config.yaml
n_layer: 15
d_model: 192
n_head: 9
n_kv_head: 9
head_dim: 32
d_mlp: 512
vocab_size: 2048
activation: "swiglu"
norm: "rmsnorm"
norm_place: "pre"
norm_eps: 1e-06
positions: "rope"
rope_base: 7360.0
rope_fraction: 1.0
qk_norm: false
attn_scale: 0.177
bias: "none"
tie_embeddings: false
parallel_block: false
init: "normal"
init_std_qkv: 0.0358
init_std_o: 0.0
init_std_up: 0.0358
init_std_down: 0.0
optimizer: "muon_variant"
lr: 0.00577
lr_mult_o: 1.5
beta1: 0.95
lr_head: 0.00511
warmup_steps: 200
schedule: "wsd"
decay_fraction: 0.749
decay_shape: "linear"
final_lr_fraction: 0.05
batch_tokens: 16384
seq_len: 768
doc_mask: true
train_tokens: 127900000
steps: 7807
dataset: "wikipedia_en"
MLP neurons of a small language model. Each row is named by its layer, matrix (gate and up: input weights; down: output weights) and neuron, and shows model dimensions 80-175. Each number is 200 + 40 x the weight over its row's rms, rounded and kept within 0 to 999. A neuron's up and down rows have the sign that makes its largest values positive.
After each neuron's rows, "fires before" lists the tokens most often just after its 100 highest values on Wikipedia text that the model never trained on.

L12.gate376,209,213,257,190,207,181,219,153,252,282,202,156,219,165,134,215,206,135,251,224,221,181,267,200,180,234,175,281,174,109,281,245,237,233,240,176,195,180,246,234,156,220,159,157,119,200,217,208,155,159,186,182,254,206,303,237,199,167,273,171,257,173,221,256,208,181,198,176,244,222,152,243,246,192,173,181,238,189,217,227,222,245,246,175,241,182,186,264,193,242,175,102,144,179,180,236
L12.up376,286,235,291,191,193,196,223,126,194,147,250,101,116,174,184,201,171,201,165,235,289,192,190,143,243,248,114,216,195,263,206,230,225,234,188,207,132,230,184,243,244,212,177,184,217,231,246,150,127,151,159,224,262,231,217,220,226,229,163,186,246,243,185,182,208,255,187,253,214,279,236,170,198,213,183,163,214,214,213,219,179,212,204,223,192,153,210,223,189,186,223,219,229,230,183,176
L12.down376,177,285,169,238,232,160,228,185,174,187,184,216,208,233,230,229,240,249,313,200,196,131,231,124,196,158,183,153,178,147,111,205,207,200,240,134,239,196,213,174,226,144,224,222,249,212,203,189,256,237,134,191,200,100,238,202,226,292,234,207,276,198,203,152,214,201,184,178,196,219,245,187,137,198,187,188,168,138,158,250,160,279,194,245,213,263,159,222,187,195,249,170,262,194,253,141
fires before: "ear", "ou", "oung", "es", "e", "et"

L2.gate63,137,145,183,180,196,169,207,203,194,262,266,205,252,161,183,254,213,238,216,226,196,221,233,161,219,200,189,179,163,212,203,239,221,205,210,157,119,231,210,190,174,236,269,129,224,167,239,212,202,171,152,248,224,215,187,245,193,225,196,277,178,216,207,232,141,213,137,194,177,128,197,260,233,157,224,165,253,170,267,191,193,153,196,179,176,237,103,205,173,146,220,249,162,137,211,167
L2.up63,197,170,220,166,148,199,237,222,177,227,222,239,261,182,178,298,206,249,235,137,179,196,294,190,226,176,193,172,216,224,172,203,200,166,204,266,163,195,216,196,161,269,244,109,165,223,228,178,165,154,209,164,195,184,211,193,223,202,189,278,192,220,214,246,188,184,135,152,151,131,229,157,194,211,192,166,215,229,216,179,178,122,235,183,196,265,152,165,157,203,257,200,235,199,223,187
L2.down63,242,177,197,163,194,174,261,196,170,255,170,201,233,195,169,291,227,236,267,248,191,211,211,199,186,209,220,166,104,142,134,229,224,171,174,199,202,154,166,190,146,282,168,206,237,222,167,158,222,219,222,115,176,220,203,131,159,238,199,296,206,235,215,194,162,240,235,169,113,132,153,174,240,216,167,228,193,204,169,208,212,251,143,198,227,168,234,193,193,172,192,232,204,217,96,188
fires before: ":", "–", " (", "ity"

L5.gate35,201,278,192,144,222,150,139,147,151,178,212,194,183,229,256,190,180,146,198,157,164,203,205,204,262,197,178,183,135,179,137,221,204,219,200,244,153,192,191,187,182,228,187,224,194,251,197,196,215,208,207,153,195,228,307,176,266,216,206,268,181,184,164,138,208,112,253,191,186,186,263,217,267,220,226,189,145,199,227,132,202,153,170,232,205,236,230,219,232,207,203,247,136,151,201,160
L5.up35,212,190,216,233,273,167,260,191,234,228,189,181,169,206,229,216,205,226,150,226,152,157,265,259,170,246,164,224,213,149,207,198,225,223,110,170,207,239,250,194,230,249,196,117,163,134,212,228,248,283,233,161,175,176,130,210,223,207,125,227,149,247,171,178,126,209,192,150,158,196,178,173,198,193,245,231,272,199,210,195,248,164,228,215,230,226,201,158,223,136,116,216,210,172,261,201
L5.down35,228,181,181,155,228,159,184,227,205,244,171,174,180,186,208,164,154,191,250,230,183,229,270,215,253,176,129,204,212,95,204,171,156,252,179,199,160,221,249,190,260,177,166,180,137,238,199,160,181,235,198,255,175,190,221,159,134,239,164,159,211,114,190,180,215,139,236,156,264,180,252,244,259,171,259,274,184,192,215,192,302,202,164,232,246,202,137,251,259,223,205,214,186,208,235,272
fires before: " (", " ", "ig", "."

L3.gate351,201,211,210,223,174,204,158,203,240,175,127,228,124,173,183,238,244,196,152,173,188,173,200,193,158,217,192,134,222,181,201,217,197,255,164,235,170,222,182,244,208,196,166,201,176,183,265,156,230,199,216,255,229,192,220,179,158,248,231,233,169,213,137,228,239,244,192,149,112,190,244,181,147,142,249,236,202,192,130,203,187,106,239,202,212,277,144,178,265,237,147,162,298,111,176,155
L3.up351,186,220,225,195,223,227,208,213,192,125,147,240,140,189,96,261,292,275,140,226,195,198,248,187,148,221,176,184,172,182,210,285,254,197,169,201,226,226,131,220,191,139,121,221,172,155,285,158,173,170,220,174,178,194,289,197,209,206,232,198,221,284,110,235,289,163,204,252,166,168,213,155,144,145,192,188,196,165,195,246,197,112,183,208,218,259,169,149,223,213,163,155,270,104,153,216
L3.down351,198,228,182,228,216,220,209,190,195,206,229,210,253,113,152,229,259,181,173,278,214,250,241,201,147,216,191,240,93,195,259,276,201,220,201,242,227,224,243,251,224,139,196,211,144,214,219,226,201,129,236,231,213,150,276,171,189,183,251,193,167,200,170,195,213,211,249,234,101,173,157,250,167,192,185,140,144,158,151,218,264,148,150,215,165,242,178,133,229,143,202,231,289,223,185,189
fires before: "oung", "ou", "ish", "ards", "_{"

L12.gate52,138,117,237,174,151,139,227,205,231,257,147,185,157,271,208,269,297,210,288,211,163,225,164,225,253,202,176,218,218,124,210,164,203,154,167,195,166,253,163,188,207,180,180,200,153,267,161,217,202,237,212,193,192,204,149,245,235,135,203,180,148,258,177,268,227,229,216,283,240,203,221,182,203,174,242,231,225,158,232,170,146,177,214,219,155,206,280,234,135,164,114,241,191,224,227,208
L12.up52,211,148,182,151,295,216,254,212,210,197,211,270,194,176,137,237,231,130,299,208,226,142,243,188,170,182,163,222,213,150,250,177,253,165,236,193,273,240,185,233,180,180,200,209,187,204,118,233,138,165,174,191,233,263,217,144,172,202,211,119,203,156,161,180,175,138,274,184,237,166,209,159,190,196,206,215,230,182,170,167,133,190,168,113,178,132,172,220,204,314,200,176,179,186,165,253
L12.down52,192,168,147,181,206,142,185,263,206,152,199,172,97,164,167,219,151,178,207,134,176,138,201,273,272,197,146,207,177,175,233,184,165,127,181,199,232,214,211,222,254,191,229,182,185,227,120,279,225,170,231,178,232,154,225,231,111,118,163,214,237,225,191,198,195,223,270,181,200,223,168,211,256,228,245,195,233,141,188,179,197,203,183,213,183,195,233,163,163,249,97,166,213,225,141,278
fires before: "y", "ial", "ies", "io", "ia", "el"

L3.gate64,243,225,268,291,186,207,171,184,237,255,185,200,185,217,257,233,217,190,200,182,209,223,216,214,206,218,178,222,251,141,193,246,222,199,176,192,178,180,194,291,216,169,160,134,190,189,200,168,251,175,165,193,227,230,164,159,214,188,78,232,170,239,181,214,141,246,231,226,173,259,197,220,202,118,237,178,230,134,245,233,174,222,191,216,194,177,207,184,188,232,200,213,188,129,148,144
L3.up64,212,243,171,180,193,220,155,234,261,207,237,160,205,298,174,197,207,81,213,166,183,164,196,173,221,279,181,252,186,197,138,178,231,210,120,172,234,210,155,190,242,226,220,187,215,199,118,187,215,278,169,213,176,256,188,195,186,195,58,205,134,248,270,159,242,235,145,188,139,210,152,171,264,172,222,163,197,165,199,232,214,202,188,215,283,139,204,148,231,214,163,201,188,260,215,171
L3.down64,235,194,215,186,171,186,202,169,233,178,189,203,113,168,165,223,231,251,196,216,227,171,168,258,159,171,213,216,237,170,260,199,239,266,253,215,240,197,197,187,177,221,212,182,184,212,209,147,169,197,172,145,167,225,143,195,144,229,232,167,314,230,193,241,202,230,207,256,242,87,243,150,200,126,190,214,230,201,164,160,221,163,205,193,106,187,210,231,188,164,165,224,186,213,179,156
fires before: "\n", " |", "\n\n", ",", "–", "."

L2.gate339,170,185,167,148,263,200,213,207,197,264,221,219,232,237,158,219,168,265,207,198,202,177,260,219,213,215,204,118,187,248,182,201,195,164,234,196,149,238,270,142,220,276,235,185,161,207,190,190,183,215,177,209,178,176,200,176,214,188,191,308,179,210,192,281,215,205,139,185,159,180,262,193,184,192,263,232,225,214,214,264,254,59,167,188,182,206,179,194,169,190,188,178,225,181,260,170
L2.up339,158,180,199,184,160,207,203,216,122,195,191,225,243,141,220,181,311,155,224,266,201,181,227,170,205,251,204,199,178,236,218,216,154,254,229,274,259,199,153,236,215,239,181,188,178,299,206,187,182,218,214,154,151,171,244,194,155,206,240,169,240,199,217,200,239,225,183,226,235,142,256,143,235,250,233,213,299,230,209,200,241,169,189,184,202,190,190,130,193,191,210,249,296,214,215,169
L2.down339,209,186,237,189,172,203,190,260,102,178,241,179,233,171,245,192,288,84,192,245,242,192,215,198,177,179,220,225,184,191,193,175,164,222,193,340,268,196,158,210,187,171,173,185,197,220,232,180,227,251,171,185,148,167,202,206,133,204,208,164,232,196,202,162,227,220,165,185,208,158,230,103,199,274,194,187,285,279,257,222,221,215,207,208,172,156,185,135,209,217,223,255,263,226,199,154
fires before: ":", " -", " Al", " as", " Ro", " ("

L3.gate484,217,194,179,235,225,176,153,241,197,187,198,181,173,168,180,213,191,225,338,200,241,168,274,178,245,216,271,243,282,169,179,192,101,251,180,193,241,148,141,187,156,282,140,210,220,231,167,198,257,201,242,243,220,160,259,242,173,185,223,233,211,269,197,163,182,218,244,172,223,168,229,219,164,199,209,168,207,264,241,178,163,128,173,203,197,131,208,179,95,160,213,237,192,184,169,190
L3.up484,219,266,211,186,150,186,238,240,146,230,145,310,157,179,212,234,207,199,256,140,248,205,222,231,222,236,224,167,163,257,190,262,152,145,188,252,202,130,134,204,181,206,159,217,202,263,180,166,173,251,213,203,187,195,222,172,201,226,234,183,246,322,154,183,190,227,160,137,168,234,146,221,173,170,172,184,207,233,195,186,212,170,225,201,202,181,202,255,179,124,224,189,189,178,295,142
L3.down484,247,152,187,194,266,163,191,206,240,212,229,162,214,160,216,221,132,175,242,242,225,212,232,170,192,213,294,252,247,125,127,186,173,309,155,183,210,222,163,210,205,253,151,130,216,164,222,223,261,148,235,240,221,176,236,253,195,182,232,228,187,176,199,183,174,245,263,194,230,229,211,160,220,266,180,202,222,245,201,154,182,123,146,148,219,169,87,144,169,211,195,235,248,201,124,228
fires before: "\n", "\n\n", "-", "P", "==="

L2.gate148,132,258,194,239,195,171,236,200,240,210,227,247,198,190,209,194,196,130,176,208,215,191,169,170,165,207,188,144,243,173,178,173,212,169,143,170,189,180,87,239,212,202,183,191,193,200,125,171,151,114,193,225,200,195,235,174,197,157,230,241,119,218,196,191,202,146,197,133,173,296,179,240,163,211,225,170,158,217,187,157,223,237,223,224,265,164,113,187,206,202,128,221,127,130,140,172
L2.up148,208,184,177,225,143,304,207,207,207,142,218,191,140,217,199,218,227,188,213,190,255,118,181,217,147,237,217,144,165,245,216,140,182,232,237,218,162,178,226,181,177,216,238,206,187,183,173,203,174,230,167,254,193,203,175,217,137,199,131,225,183,233,180,215,159,245,169,180,169,121,169,215,177,213,216,211,178,275,219,190,244,179,143,206,235,191,251,191,242,170,167,273,245,213,229,156
L2.down148,157,226,175,171,170,291,193,202,224,199,213,263,146,211,174,185,219,231,299,180,237,223,232,184,185,180,210,263,183,206,291,244,193,199,207,226,187,168,200,172,157,202,261,179,156,223,221,257,136,194,171,198,189,172,148,220,99,207,159,243,207,214,215,240,178,237,176,204,171,201,181,282,175,177,234,220,247,168,217,265,222,208,166,167,210,216,277,176,274,191,199,179,272,244,199,123
fires before: "\n", "\n\n"

L3.gate42,203,199,230,154,156,239,181,124,269,161,208,241,232,180,209,225,253,204,236,196,207,119,179,193,165,206,195,202,172,156,220,270,236,250,172,232,216,172,219,178,266,209,242,190,210,222,208,235,193,287,106,220,168,158,213,153,175,210,194,212,111,146,190,155,179,195,199,129,225,242,208,224,145,241,206,271,187,261,258,200,192,182,217,142,248,237,223,257,227,115,98,113,218,226,153,167
L3.up42,248,220,220,131,208,188,152,124,200,172,211,297,180,182,179,207,313,229,185,236,231,120,243,180,177,231,149,200,183,165,209,223,249,183,164,200,242,194,213,183,279,220,153,239,238,240,200,194,165,303,153,247,204,162,181,252,204,273,203,177,233,205,177,180,161,213,207,173,287,203,164,199,179,220,232,253,193,185,242,261,239,153,259,185,229,187,152,246,235,216,185,206,206,221,186,226
L3.down42,210,155,194,211,104,206,141,195,201,152,121,204,163,218,204,188,211,210,213,232,230,245,268,160,208,140,259,222,225,165,175,171,132,237,158,278,188,149,226,194,206,232,125,261,184,236,205,237,120,172,163,271,264,166,277,186,159,215,186,204,225,145,244,169,206,220,179,196,209,210,183,217,224,242,216,237,165,174,177,254,239,254,190,216,175,286,125,216,205,165,259,222,214,203,91,212
fires before: " |", "oung", "ards", "ou", "av"

L9.gate425,166,216,202,226,256,153,247,275,253,264,188,149,246,189,161,221,163,214,217,220,154,173,186,200,259,174,204,258,205,229,165,210,178,209,114,189,200,104,197,178,146,227,210,302,183,193,176,243,260,211,155,206,229,207,178,170,154,174,168,203,172,183,133,273,239,182,176,221,93,146,243,204,179,212,188,223,117,295,318,253,272,231,168,234,254,205,182,228,181,229,241,235,126,199,266,203
L9.up425,216,244,224,179,149,230,234,182,213,152,163,150,175,184,189,266,191,162,255,202,144,241,195,220,168,263,187,223,170,245,201,220,214,174,224,208,177,196,110,220,200,185,152,168,239,146,133,189,245,170,221,187,143,124,194,230,152,184,198,305,140,215,206,182,282,217,200,150,217,211,192,153,133,203,191,288,183,301,207,211,238,203,116,189,247,218,235,209,226,234,174,119,210,203,271,162
L9.down425,225,169,213,151,251,200,178,236,208,131,190,217,163,161,255,220,149,165,194,133,314,204,211,219,161,211,145,203,170,228,72,212,229,232,164,259,239,156,231,228,219,184,198,279,225,191,203,123,209,253,151,265,152,120,268,166,226,257,175,183,212,248,227,187,126,209,186,232,163,176,172,96,200,284,166,229,249,168,186,131,182,164,183,163,208,164,172,163,206,190,201,185,297,242,213,204
fires before: "\n", "\n\n", " |", "===", "=="

L8.gate509,213,195,102,198,169,270,150,153,216,218,258,209,114,201,177,154,168,277,136,97,187,205,185,181,206,202,158,192,200,145,224,123,179,202,196,220,137,233,284,167,191,152,277,163,251,181,172,177,176,207,201,197,188,241,239,124,181,172,150,326,137,163,159,210,179,199,199,184,200,322,165,206,218,216,240,211,150,142,204,153,154,204,193,233,234,269,249,187,228,170,255,218,221,138,161,210
L8.up509,215,192,192,227,133,206,144,114,198,209,127,259,256,175,155,223,298,266,182,203,207,150,179,229,155,140,214,198,207,182,218,282,246,154,177,166,197,120,247,205,180,249,252,141,166,219,263,205,239,278,255,184,244,184,211,235,185,236,155,246,224,139,144,204,138,229,166,202,201,252,158,183,202,220,198,160,251,289,205,148,167,207,192,248,203,250,246,224,172,301,196,233,210,194,217,155
L8.down509,175,162,183,240,186,179,202,164,177,150,219,182,180,227,156,243,171,238,267,118,200,162,257,144,220,127,180,190,146,221,209,156,233,185,220,227,265,146,188,199,239,250,210,292,128,177,251,161,259,211,169,196,156,199,164,332,214,188,185,172,217,174,259,262,121,243,178,261,202,244,208,148,168,163,168,194,193,213,249,226,217,287,194,148,191,171,163,250,267,194,188,203,181,163,212,208
fires before: ",", ".", " (", " and", "\n", " |"

L9.gate114,232,190,207,241,135,147,175,198,135,229,228,162,200,146,243,138,187,249,146,162,215,167,229,249,165,151,194,210,202,206,241,164,216,223,182,158,110,250,223,220,191,192,204,229,218,208,267,235,281,178,179,200,178,206,186,230,188,181,164,258,196,188,234,254,200,177,187,227,181,183,113,178,125,279,204,185,128,195,201,114,148,177,151,173,118,220,161,222,223,203,198,131,166,164,176,87
L9.up114,149,217,203,193,186,172,217,183,166,182,255,235,150,239,220,171,232,257,205,187,164,293,214,249,230,172,251,218,147,252,188,229,230,168,168,149,163,238,157,171,203,201,151,179,222,208,195,214,199,199,208,266,162,259,188,220,267,161,253,197,243,159,186,252,170,175,198,240,179,145,195,210,174,260,186,166,216,186,189,200,157,246,168,168,177,205,192,235,170,180,212,209,188,267,217,173
L9.down114,194,163,250,185,202,300,188,211,250,220,192,158,235,150,217,207,250,184,271,182,152,121,214,173,196,255,238,161,153,226,153,239,212,160,192,130,193,126,217,246,196,242,209,190,215,185,222,176,254,221,207,149,190,191,200,251,187,225,215,188,178,243,202,291,242,229,193,130,145,169,217,249,206,176,161,178,161,182,190,133,220,272,155,175,201,198,81,242,224,136,204,131,172,99,231,192
fires before: "ion", "ive", "ing", "ed", "ional", "ation"

L3.gate444,223,183,163,276,275,244,200,130,238,178,242,272,175,266,283,290,156,195,176,194,240,202,244,157,162,211,243,165,187,218,98,170,202,306,235,188,311,181,131,216,227,205,199,237,187,218,222,235,195,194,163,210,163,234,216,230,204,283,181,230,141,193,190,228,212,213,190,188,140,280,186,175,157,216,275,155,195,228,163,140,150,180,104,168,209,184,165,238,175,162,170,277,207,193,236,240
L3.up444,291,266,192,210,113,193,223,184,130,157,256,187,154,214,226,243,238,260,243,167,187,210,204,246,136,245,239,172,163,209,224,182,233,209,152,243,181,219,169,182,166,186,230,187,225,204,110,111,198,249,148,193,228,194,198,174,238,188,148,220,203,219,269,113,190,181,157,159,178,221,180,262,195,201,210,215,178,279,182,136,148,200,209,180,249,181,195,133,218,200,212,185,191,188,133,82
L3.down444,273,142,162,230,193,213,190,185,148,163,195,203,157,171,215,238,143,228,195,198,254,184,207,225,170,167,256,181,223,237,174,181,224,211,208,217,195,203,139,189,215,177,243,185,134,213,239,149,182,239,183,224,107,253,180,254,270,231,200,241,162,237,222,115,166,233,219,173,156,264,230,181,219,206,242,214,263,181,139,146,238,214,252,209,218,155,219,209,208,212,229,253,267,148,158,264
fires before: "\n", "\n\n"

L2.gate48,126,206,260,121,248,166,134,223,239,166,179,48,144,179,233,224,237,202,183,214,196,189,241,182,227,220,177,242,262,192,228,224,164,156,148,270,183,156,177,246,273,171,185,190,167,231,149,215,176,277,153,245,145,183,239,179,142,219,208,223,210,171,214,223,215,230,234,192,202,223,238,212,211,163,208,182,218,193,237,287,126,133,174,264,209,231,188,199,160,221,173,151,216,203,204,264
L2.up48,194,234,230,127,199,189,122,185,164,192,201,195,189,133,257,184,278,248,128,246,234,174,217,242,189,189,204,206,173,137,215,183,199,276,262,182,216,149,241,209,245,175,261,210,91,152,237,161,225,229,198,186,202,222,144,198,242,151,216,190,194,186,145,126,247,203,240,200,218,188,142,224,129,190,237,145,195,193,258,219,250,179,179,226,273,250,149,163,219,147,190,217,232,154,140,221
L2.down48,244,227,222,187,191,184,171,165,167,230,197,147,212,191,215,239,218,192,154,228,175,203,234,243,195,164,220,209,177,154,176,246,140,257,284,229,194,168,224,233,202,195,164,214,130,199,202,181,184,187,226,264,173,144,216,239,175,178,193,209,182,211,127,190,164,240,234,197,178,187,184,175,162,208,225,216,163,138,226,178,322,183,174,180,229,278,68,171,242,154,200,185,260,243,180,224
fires before: "oung", "ou", "ards", "outh", "_{", "our"

L10.gate159,171,196,226,227,229,167,250,161,202,195,251,178,207,202,140,174,241,262,198,187,151,161,201,208,116,222,231,166,217,186,172,120,146,208,217,212,176,109,148,245,232,151,172,178,174,132,159,213,180,233,233,158,219,249,180,191,143,127,183,171,215,206,202,244,162,154,246,209,186,164,203,195,233,226,170,171,173,189,165,129,182,224,134,146,225,212,196,261,262,144,171,87,164,206,204,176
L10.up159,171,272,241,141,203,232,174,237,153,186,196,170,209,190,155,234,217,211,206,210,188,169,224,181,198,148,216,147,84,225,192,157,188,171,205,196,278,213,178,183,172,175,189,174,199,215,192,180,220,168,171,191,92,186,186,175,230,155,134,220,134,163,188,261,147,192,196,218,130,210,128,175,174,186,215,215,238,217,209,222,117,137,199,216,127,168,193,190,148,233,170,157,179,254,131,228
L10.down159,233,164,218,239,193,156,232,169,215,180,160,132,252,186,155,221,195,248,192,225,213,104,229,224,186,138,246,203,192,208,153,231,182,216,143,175,180,164,252,186,197,207,264,216,85,271,177,215,223,183,213,189,188,223,145,171,189,145,157,125,196,267,249,175,177,170,227,292,195,156,275,163,128,255,181,206,205,210,119,127,177,209,209,198,196,159,138,239,242,178,219,198,209,157,157,241
fires before: "ed", "ing", "ement", "es", "er", "ment"

L10.gate372,133,193,203,223,190,153,219,248,216,188,186,239,270,125,212,150,214,149,174,156,196,221,215,167,192,177,265,199,162,209,317,245,266,180,243,120,144,217,174,166,239,188,192,204,221,176,178,176,247,219,181,213,250,228,222,231,141,258,213,175,139,130,192,201,219,220,233,250,131,176,162,216,177,196,210,246,127,266,210,221,198,139,207,215,206,146,203,167,196,211,281,196,212,165,245,120
L10.up372,229,203,174,252,195,166,196,214,161,181,197,248,191,283,146,166,135,94,247,217,141,135,206,171,179,191,237,240,195,224,164,232,246,161,279,221,222,170,163,223,212,193,164,210,186,150,201,241,161,192,195,303,181,185,148,307,120,212,197,95,195,227,153,207,172,178,214,170,205,233,189,153,233,199,284,181,192,250,159,150,240,168,246,254,214,249,191,200,234,171,210,203,196,269,258,202
L10.down372,251,208,253,196,218,208,150,185,226,186,235,179,123,199,170,200,203,239,216,251,161,193,208,247,188,118,151,234,280,131,217,200,229,155,263,266,197,130,177,190,249,224,207,152,204,140,182,214,267,153,228,180,185,192,156,300,134,159,200,210,310,250,207,221,231,177,171,182,191,205,200,290,238,214,211,278,199,160,170,258,191,230,234,203,207,189,193,229,200,260,169,209,247,240,219,193
fires before: "\n", "\n\n", "ra"

L12.gate19,238,197,205,126,218,183,181,208,157,136,177,130,210,279,200,195,170,109,116,237,282,162,230,218,175,135,199,129,173,201,252,238,183,229,211,163,148,100,196,189,257,216,167,108,192,223,95,162,254,207,204,162,217,197,230,286,179,181,181,221,175,147,204,142,218,204,208,179,139,232,211,195,195,239,261,92,171,268,198,206,173,219,170,189,218,219,143,180,194,236,183,180,218,195,172,189
L12.up19,249,258,186,272,225,206,163,282,185,135,157,212,161,285,186,234,153,172,256,188,215,249,135,247,157,196,182,167,184,223,196,193,277,222,233,186,238,181,224,211,189,223,256,151,199,195,65,251,209,246,185,221,232,193,217,210,132,230,263,158,177,175,213,316,158,179,165,182,241,238,176,231,132,220,177,200,151,211,211,227,210,234,237,199,223,183,179,235,247,172,269,181,176,174,234,189
L12.down19,229,214,240,200,271,203,158,207,197,231,159,283,171,198,206,261,244,147,215,188,175,224,204,129,195,213,186,170,295,155,250,225,229,208,185,202,206,242,179,274,237,236,138,206,130,221,196,155,167,248,208,277,257,151,218,113,241,142,233,120,229,175,174,209,222,166,174,193,204,174,236,177,248,227,177,213,239,179,242,137,178,188,158,210,61,216,161,192,164,236,219,241,219,180,207,183
fires before: "\n", ")", "C", " c", "ation"

L8.gate206,205,222,178,245,202,225,211,250,250,191,251,160,203,192,237,245,234,290,164,224,184,263,189,203,179,186,204,181,209,189,182,169,147,211,258,227,167,78,246,235,223,233,188,170,156,142,189,182,168,238,189,129,175,157,189,235,193,209,186,186,159,110,253,180,199,223,170,163,195,221,198,243,261,283,268,187,219,169,229,219,193,221,162,239,167,202,208,178,158,267,258,155,226,219,218,182
L8.up206,215,213,109,263,196,183,177,191,179,175,312,204,168,203,198,233,234,246,171,194,157,181,177,209,190,160,195,220,148,152,156,171,186,187,240,94,175,205,237,238,226,198,187,244,188,134,235,188,104,175,176,199,229,184,188,253,215,222,138,195,230,112,284,202,107,250,102,202,184,211,221,234,187,171,129,160,235,201,195,186,203,169,259,157,200,174,252,92,176,247,250,197,176,198,160,90
L8.down206,204,174,254,176,158,234,202,159,187,281,238,257,163,182,195,224,163,274,201,245,254,188,186,123,177,196,198,161,183,179,194,194,165,140,163,194,246,163,192,190,200,192,233,178,181,197,251,192,216,230,204,141,184,196,222,171,223,198,166,171,225,205,212,258,198,221,156,251,206,174,239,180,184,171,213,199,206,222,218,161,212,163,220,214,215,139,106,256,141,188,150,285,136,203,192,198
fires before: ",", " |", ".", " ("

L3.gate250,151,181,153,236,169,231,215,235,266,197,146,208,192,231,173,212,81,170,207,240,190,162,180,214,182,239,249,233,170,199,131,152,252,205,211,221,162,195,150,322,194,185,221,199,207,158,164,218,173,167,190,274,181,212,181,182,114,185,229,172,232,251,182,209,235,213,193,182,64,230,261,221,236,253,242,223,162,216,207,211,193,182,189,262,282,156,215,240,231,245,185,242,165,201,225,135
L3.up250,180,228,211,265,227,243,222,233,188,217,159,175,245,210,184,227,182,179,189,210,153,165,175,201,167,210,210,250,196,184,125,159,216,157,214,202,175,210,184,221,159,202,246,229,243,154,163,239,166,126,200,159,223,183,188,177,166,213,205,151,199,200,166,213,164,202,242,129,141,253,143,243,229,261,212,277,98,282,187,161,191,228,187,227,208,244,199,175,101,192,185,248,199,161,212,215
L3.down250,179,260,189,204,252,247,241,268,163,262,154,156,190,205,163,188,204,231,275,223,178,195,227,199,187,203,282,240,135,153,168,179,259,225,183,176,227,153,127,184,194,140,303,268,160,199,210,229,217,188,143,273,175,218,259,235,113,264,156,197,143,245,204,213,257,246,209,170,187,111,204,199,212,239,200,264,197,236,200,153,179,177,202,175,202,243,240,209,243,167,111,247,262,232,198,206
fires before: "\n", "\n\n"

L8.gate326,201,180,170,216,187,154,148,175,167,261,214,248,139,231,203,281,187,219,148,253,192,239,289,230,152,212,166,220,233,210,219,150,228,222,251,215,138,246,164,215,195,204,139,150,214,157,217,196,220,167,200,211,142,223,168,168,84,242,196,244,233,210,239,298,166,200,167,200,173,170,236,124,185,197,201,246,218,239,151,165,177,256,217,183,205,214,192,227,181,169,126,222,102,182,207,170
L8.up326,184,215,177,196,185,197,242,164,216,221,249,164,158,150,142,272,209,156,245,244,217,197,261,217,154,199,272,217,199,232,182,152,197,239,179,173,200,181,289,217,230,200,196,262,266,205,206,172,207,155,245,166,197,205,250,222,247,192,189,114,286,209,247,220,170,167,209,288,188,175,208,145,270,183,173,235,238,185,166,180,206,146,247,192,194,220,135,225,205,215,151,244,131,244,215,264
L8.down326,160,277,164,205,211,208,193,128,179,188,230,162,162,191,185,217,204,220,183,192,261,197,209,226,117,205,138,271,258,191,156,161,181,217,196,203,157,230,224,225,208,216,230,233,112,235,266,161,207,208,197,184,200,267,200,216,209,116,121,267,164,184,241,203,142,181,214,202,225,217,242,109,242,228,186,238,240,97,196,166,205,230,156,192,174,195,144,152,242,267,164,242,198,188,197,210
fires before: "ic", "ics", "is", "ia", "y"

L10.gate42,188,272,240,296,222,144,234,230,178,194,198,303,193,181,218,249,203,281,203,237,237,174,121,177,161,235,227,154,265,163,203,185,157,245,209,256,194,226,166,242,202,173,174,168,173,197,232,243,203,202,189,216,179,180,173,263,200,207,156,192,250,182,208,216,212,186,149,165,177,195,137,252,242,215,238,201,194,71,118,184,176,248,191,246,187,199,262,262,210,190,122,187,199,172,209,177
L10.up42,200,341,138,224,231,99,184,228,185,286,156,222,122,253,141,150,292,269,208,235,202,199,179,225,210,172,230,130,232,221,211,218,162,208,171,234,176,185,193,219,252,175,184,184,261,169,190,218,206,227,157,138,177,214,162,201,225,207,178,178,181,166,154,192,278,192,149,203,230,218,260,210,182,213,198,197,195,175,146,164,182,226,263,279,175,176,235,209,216,229,142,210,195,192,170,215
L10.down42,198,241,172,215,205,140,183,209,247,165,205,200,193,242,213,178,184,244,198,210,217,186,209,211,237,245,128,197,187,205,202,217,240,118,169,185,241,175,142,192,196,242,147,199,205,258,200,234,164,207,188,205,137,182,156,228,180,219,208,196,231,225,206,232,244,215,153,162,195,202,174,200,122,157,224,196,208,189,129,182,234,202,203,235,208,137,147,207,185,218,241,179,193,198,173,216
fires before: "\n\n", " The", " He", " It", " In"